MLP neurons of a small language model. Each row is named by its layer, matrix (up: input weights; down: output weights) and neuron, and shows model dimensions 32-127. Each number is 128 + 24 x the weight over its row's rms, rounded and kept within 0 to 255. Numbers have three digits each.
Before each neuron's rows, "fires in" lists the words (lower case) most often at its 100 highest values on Wikipedia text that the model never trained on.

fires in: "i", "to", "you", "t", "ll"
L4.up1104:122123158106165176100126133147119122140125104153110128121175136122166108129138132146133134182125148123126131155138139112131177103134114097105093113101185139128136154091143110158082150122101134138157104123105141141110089127120162133157101159134084124135135158140095102094115111132147120162
L4.down1104:089124165123151146121112174112152106171106142128083111135139136129124126169140116111155086129139153077115124142082131154147188123124104123121115146122146126124152150096121108136127112142162139148096120130113122100102110120113172098149141130129084154104154127097086121170135137094112164125

fires in: "as", "than", "and", "until", "to"
L4.up730:119074108130102143061149131111156119156118094100126159119129155174102135151182132141114128133152156147137118098112126173109136121153159167075115104186165104095164122153106136107137096087115136144128134160093115161134132137148129168121126160103131112147105167098137088087108172123130137122
L4.down730:141121078122092120108115119140108089157120148137162115149138116131147110096143098156107133127142102151186127142084142064119116104114121105160139123147119114113116133126153169066163151159119082143112117167109123127125166116125134136122117148128142133097172128139102123140133150106109132093

fires in: "on"
L4.up737:084068143087124144142143133157113159122133104163114113111134104098136130172114109115113126147095158166108114141140132135159126112122111141098136174110110109125135150088143077118154091110130115106124134120148079174122135148132194102126116124117125123112135105101119123085129123103146138113
L4.down737:153108137125143153108116129156151090073117139129162121143147084112147104154124133133115097161128140148108185163123110123109096114076116114134112138086144137148117147173103107147132092118128125165134113137113140131147131112148145129102084098082104118150125155099136102167148080116151079176

fires in: "that", "in", "of", "which", "been"
L4.up1306:099116106140127127129090119081066100097130138116103117126091150102202148135164106133146115104158157133126133097140173118150097152166105141170091153105137162128129142101188133104079163158159165081120118173111171130106130095118171135109148109138118081103115118125152129107102130099095092149
L4.down1306:134129116136125079143128154140142115119107113127109119135140147113111124144131115115107118120102162119174101135121118104136114100138120150138110102086122086140127096103097109121142126131176105145193073115129126118135110130135092128110118156132163119103132164164088146091103102157137155126

fires in: "to", "a", "with", "have", "in", "by"
L4.up605:129130137127157187137179111076152158159127117148104096114150151113122146131157088103134131138143163137156128094131142174111132108086163178132123107109120134117100116121136180134153166129142120139128119093132150171075119116097098095113111176150124131099124116133183096116162154126147159126
L4.down605:122138144128104119156167115147103126129118107139105122121156143108072070127108158130173125154152143116125107119112130135106142164138135109161083126098106084117129143132111145095151106109153092118123144151103152126095088134111114110125114168134151079121122136144103158134109111166167112098

fires in: "a", "the", "as", "of", "an", "one"
L4.up31:122112118138114153150156148131107110126153157156191157123127125142111087148190140079132122136136128114152128157095126110110134113116149149126128124142123127136138116128158123150119124154151141135137118119125144168122111142103160142108134167145124116101141093135114147122143156143123152126
L4.down31:157153151106113111161145117119140125139104103132100133155078133097129139119117143186116138151099126147192150120145109098136143119107119092152123151098131097133140127124105074144145152129110126091090154082124142134096124149133120158135122126141085132113118101155103134141156115118080120131

fires in: "of", "from", "for", "was"
L4.up1748:126172105148090130117122114132115119097103124100127105136157128118120141106133142119124131099158108124140157099196078144109154135118180193131172144098111088111143113105123153153141144159128108109125171111088108114117136150142097156156170088112120162148066126147130085106146152143101098136
L4.down1748:102157137158147132071127127113183128102132113107140159074162142150153135124133087161122154152123124137112110127085110122102149137154159141128101137145135176113150125136186126157134101114139122159162123138108154130136109149042127107145111136143158093106144131107112163133145148142121166129

fires in: "as", "to", "a", "for", "at", "public"
L4.up502:121141137100137160135171136074101134159099125119055183138130171068149145126129111146158117146163171140162118109113143151110111118143153112127170174167119158110101129120130158102147145127140138141122178117120145153104088138182111085136107133156130117173138137161173147068141127143131171111
L4.down502:116115144168131122118121095156133085141163126141144114099112107133132096149118181114110116148095141115069101159136137132103132164166156082123113155094129128130122147137166129125110127108112167118122107155138153091177182123103072113130133138105107121105133145111125152123147099155096125114

fires in: "also", "which", "that", "same", "have"
L4.up145:100073139133128072156058121106144120158152086167124116138103178113116115156177132120122136086116142143127122111089107184124142138126124090113122106127153142109104157137159135163148128151108133082154098097117133118153141093090105117065134124149144107131143147121094135165143132123121116136
L4.down145:149136135141127117140169115146140123144099145117123138114116168112124103143109111105125123130112096099108137124140155152172117133129145140115122182126141116122136151117117150105119160163130151161160170137094127104080167120132135156147180109145127145133078124118142124149124148149111156128

fires in: "as", "most", "one"
L4.up2096:136128116133101141127101159140131120124130170115117182123137099164069133144148123127165187072111123191134100129173127106170132141117120148096128105131109103114148142126144088165108105107125138112125137119082109163148165150088155105140116139125118098109168120095157168106150130131074131120
L4.down2096:110105176153176103079125128103133121126102121130136148142128130101136156112123119137151130156111175166162179118122153151149129138155135131087092123136122175156085102121127176151096118101127116119122101169112118091106125136124106117133106106126139156130096184150109161146128161141099120120

fires in: "to", "for", "that", "at", "of", "said"
L4.up2014:122117115179119138152148120095096157171099157127105127101138122101163150172171091110112120147139155123113125130120128141145094129116081112126091099112124099136117161138115117131117130148148110124140119170124136111121137158086174160121123123092103152125152162157133106102151164137146086146
L4.down2014:116155158111115141174148152164123125149149098147121158131101158141134152114132102143113114173096120136139100148149088110113128162120128159109137127148152137128117113156122119141137142114076165159112145150154122174152147114101134177117138162106095104143134108096131095110143125153150172153

fires in: "to", "with", "a"
L4.up1375:084139108076107107088127131100099165155137127141108084110124142168125165176194138132160109155129088108124134140149137112104119117127121102092141141134106141110084146102117151108148125155172122112145111079119145110147137180138135166133156092145143135107172138136156150145155175113105120114
L4.down1375:116116128117115163126108154125116133114172108147057136142152131150149105122076103093103173116099081154124129132130127146178129136132155124141104130131126101107095083169141094141139072160079151124096142118150125158148089144143084142081146170125128145144126164094124091138131130152110118131

fires in: "of", "being", "by", "was", "be", "from"
L4.up541:078190127146145151124141112088147122126127122124114074106152129151116139151150119127145143125145142112146158112127171170164156121101136156153153129199100115090114158136138153103121069139152165140125159134104125115122128157153085111152150138123127156120085114123160136135097097140099116066
L4.down541:161124125107117068147147133111121127155151157108133112145085148087142124105129136154140131141134136115107112157118128096137146106138123089165126112139104147121123140094068110128130135135169100110135092119183097110121120140130068101104119127115066118113138114180115138173136090145163124123

fires in: "one", "two", "to", "three"
L4.up2390:123155079105094120133150148105141185124146117108096166126079133136131118119173106142114134130136120149121114154153062137128085137081136111134164118150142146075090117164162139102139163125116072158151120081156135166151136151118126130129139146122145104133092155130125153100163123159183146114
L4.down2390:064134125126145102129072127115146118123109114126139125094091150122109137120140157144143116188135127111096145120150171139119085136168130169121113124115135113110149120112109141139139120125126118101123161116146145156099130074159126151086130135106137153158122161142140104132115118162103110102

fires in: "in", "at", "to", "its", "on"
L4.up373:118152117145135161136121149134176151125139143158131124114125138111119107128171149115094149130167088174110124143146168125165130108112108135097137130134099117079117137130136152096126141142148139142130160148121123118150137169097150159114143099097135095163111157128174093143149148125145110103
L4.down373:137135118132123140110156151124123149074122149152084106126103164165121196132123113174113146101170111103151123104135121168108127109108123117110112166175143100135118118099148128103090112080144086137104153129121110145137110135139122136124088146143132126134158121151117145117140116115159081135

fires in: "to", "began", "by", "continued", "of", "started"
L4.up2278:108118114151122073104146143120079104149155142147170204131124148114107147136122135135138090121107127095173132157137174140128125105106086134103113139082150146114071144101142143142115084175152097187157146142135106114158123152139126088164156124131138117119095152099119103106128120114085114153
L4.down2278:148127092136148108134114105134171119138126116082125128127119139170138113125142098143102132150134167131106144112115133113145159114129119130135109134112118103132093142105095101135068125137191084105113143145114089123139121148097132124052163157117143154116114118132138127113135101164119100147

fires in: "to", "can", "t", "never"
L4.up1593:165165157125179156101140130149086131136123131081134124147112120133141107122170117104117148181165157148182120151143136146078156125163102111093099114105120143124120105080100131113124171104120157134116108132112119103111096129097158153117154144162150083110131129144145133128178140109125112096
L4.down1593:118078122112085113129118118153130121177195120147122113140148141117116128151123124129121094105103181109157134118184114115113142078128130154120141170155093137153123159094131127120111161130133119141156137125131146125121167157145146159135140089115132152146131113104136133098106099082164175135

fires in: "as", "for", "with", "to", "the", "help"
L4.up921:086118125123136090108102122119147168124145166104134111129103115123104150118158118111163115127144077145135111125117113135133147141153117117160142111146150121160145127164123116124153134144133113159109147127108127084126133146127185118112133111134112145145133185105149129141106138133153139092
L4.down921:126137109116109128137149156128132109133144117126118116142169119118153108138135188172102109122134129140143104125125124118151140095166155074146097083123113086125157200154124125109130116105150113124148158155142103113099081119116134125097130150147156086165123150109100134136148133131126109133

fires in: "and", "that", "have", "two"
L4.up1215:124140148099159101138147068059155128147112158143120095126111150101142105154085102155162122108142140079096117113110108131131131094095127125154115094103095144157143138134086140085129089166159083145112150111141121151116138117109159125142085121076137120101149142103167127103155152163143146125
L4.down1215:109127165125148161122132146095188112178154163121096154115137085153177107100148095100119107173094118112122116124130150134128121165168114120114116153156128122114172100103116154144119138124125142141109096163171138098139137135133129099113135154140125156119126144124122138151106141107154169112

fires in: "of", "in", "with"
L4.up2392:152134134135165169111147109127155176118120136105094077110117097119087162191117140094124155097150089126120143129149139133111142135136121135158108147098113154132208107119142139105107096171157113131149119117136149151155126172135130137159084093125126150174108134153172153095122105139090147080
L4.down2392:156098132045116090161083125135120115119134109161121134129084130127146189112159099139115101105114150176122094151119128162107120175123095091105141132105100088138050157142180160150135147112129129179122108140140149123166074129131169118082126116089150078133140121140105117103144184094099168138

fires in: "being", "be", "were", "was", "to", "been"
L4.up2141:103117149129150184136134136107123145140141111101159156112138101089142185126123105089131128114126144100160150155137154131145140123117096134125103148148132186115114118100130132110110108135101167138148115097105116136132069166135158110137131160157145145113127147102137138124122091115108099146
L4.down2141:088116123123136140127119146106151106134183127135114121133138138123127148137137119130154181165147136135159099146097102091114115093143109145173166140141144128146121157084142114128140131094154139132119142078110105127079074120106125114117161103110133128137155118121158124150118167112094165184

fires in: "and", "that", "as", "which", "where"
L4.up71:140077119137168148069150091073098167203142109127142134118115127140100140142151148132125107088107113157099123157067105143141118116119143120136133151140157172099141121128142143123094116146079111141115131119129123145145103126134152108154123095140135174144176113104127128148146145103132143146
L4.down71:125152150168118134138153128132148146108104156135155137148117114123141098130156135080142129142171149131089113105095139101090137114155086138140114137116104131155180136113129125147172112104134150154135140119172112087129130177160119141141133150103121084139127128153142117128108139121130180129

fires in: "on", "the"
L4.up885:111091138154135124073110190162140109138142139119118098135131082114131152117174098153132131104127127146122138142148159096120146128162113132087135152166094127148139148104097089171138126102111132140119137175117090120110149113137152092113139132096152090135142119126117139118129103138096068132
L4.down885:138112110143104107148106151113109078121117137162143078112103143152111156137121092117150129129120121106147111112164136140127153156102158125158133118113149138089111146143147128120139130129148139115111152138093126103143116155140123108090123120156114137087103104144136143159113141144114150170

fires in: "of", "were", "are", "came", "only", "was"
L4.up773:126137104088093171152152131146112124130117130101161131131117121065171177103145116120170137145121104130116150138141142144137147128174091135134170115108127095141132126143149106145104140164143148066151131098131078150136123094109143158132112161112133099132121143083130128131119111136121148135
L4.down773:158151124135090133136104127129135139128102150083165078120119127098096145142118149108109128109144099152120069134120134125142108152115150157125145094138096139174164116153145102122179121126181167122146149138133127105135179127147133129112138146125149129139147127116095079138146138120144068123

fires in: "to", "the", "by", "into", "in", "its"
L4.up1191:155143145163161120126127122133142157137108091117145066113094124104146130153102146073136109112107081138131085155099136094131082141116151140129105152142085129121103132112164106125147135133164146127125162122120108166126117165117126125127169103141155105102109112093155120110174141142120148150
L4.down1191:135108149135125089133091130139111138135156152127129123145107161173128097144131116130117169119113075095128105096141139141091120168104131133086151146096136103134140124076132145134137150120183169139123070126099133096107130091142107122163117115123143128150155131123148178102097075137113113118

fires in: "to", "of", "on", "for", "proposed"
L4.up301:124137134160090091127104092101120111156102166101146099121109067143100139116143127096120110125166159145153165117138147118110146137144081159181140123123125101151088171182140143105124104165133096128154141122133143107172121124096127122131131082151131131098135139153056107149124130173127093174
L4.down301:109134137135122101113162123164149154127112162066134084117165121123134100151112105175108089186074152128165153149088060063107116119165103106153121133075091124152144097164137147116119149115127125138134102155142129103126072085098117162136092157102080106122108139130150124172150117146089137087

fires in: "of", "a", "in", "into"
L4.up1504:119133143162125106142166128178143122120105143163118122129144122099129101137077169137122150142149135128125143108131120123141111134109137125093147173131138166112148153131151119133104121117135096149129097154179080131161091150128078116137091159114091119162101131131103088126145131135100132149
L4.down1504:114148106134162086101106115108111112131146137117129115160129124139119116147117081128116182130131136118121127135125138125098117094130140155121121142111106130130128136158151176110110121141131109068147147115129152080107113104142145155159130140066177109126123101131146122189123112142125129115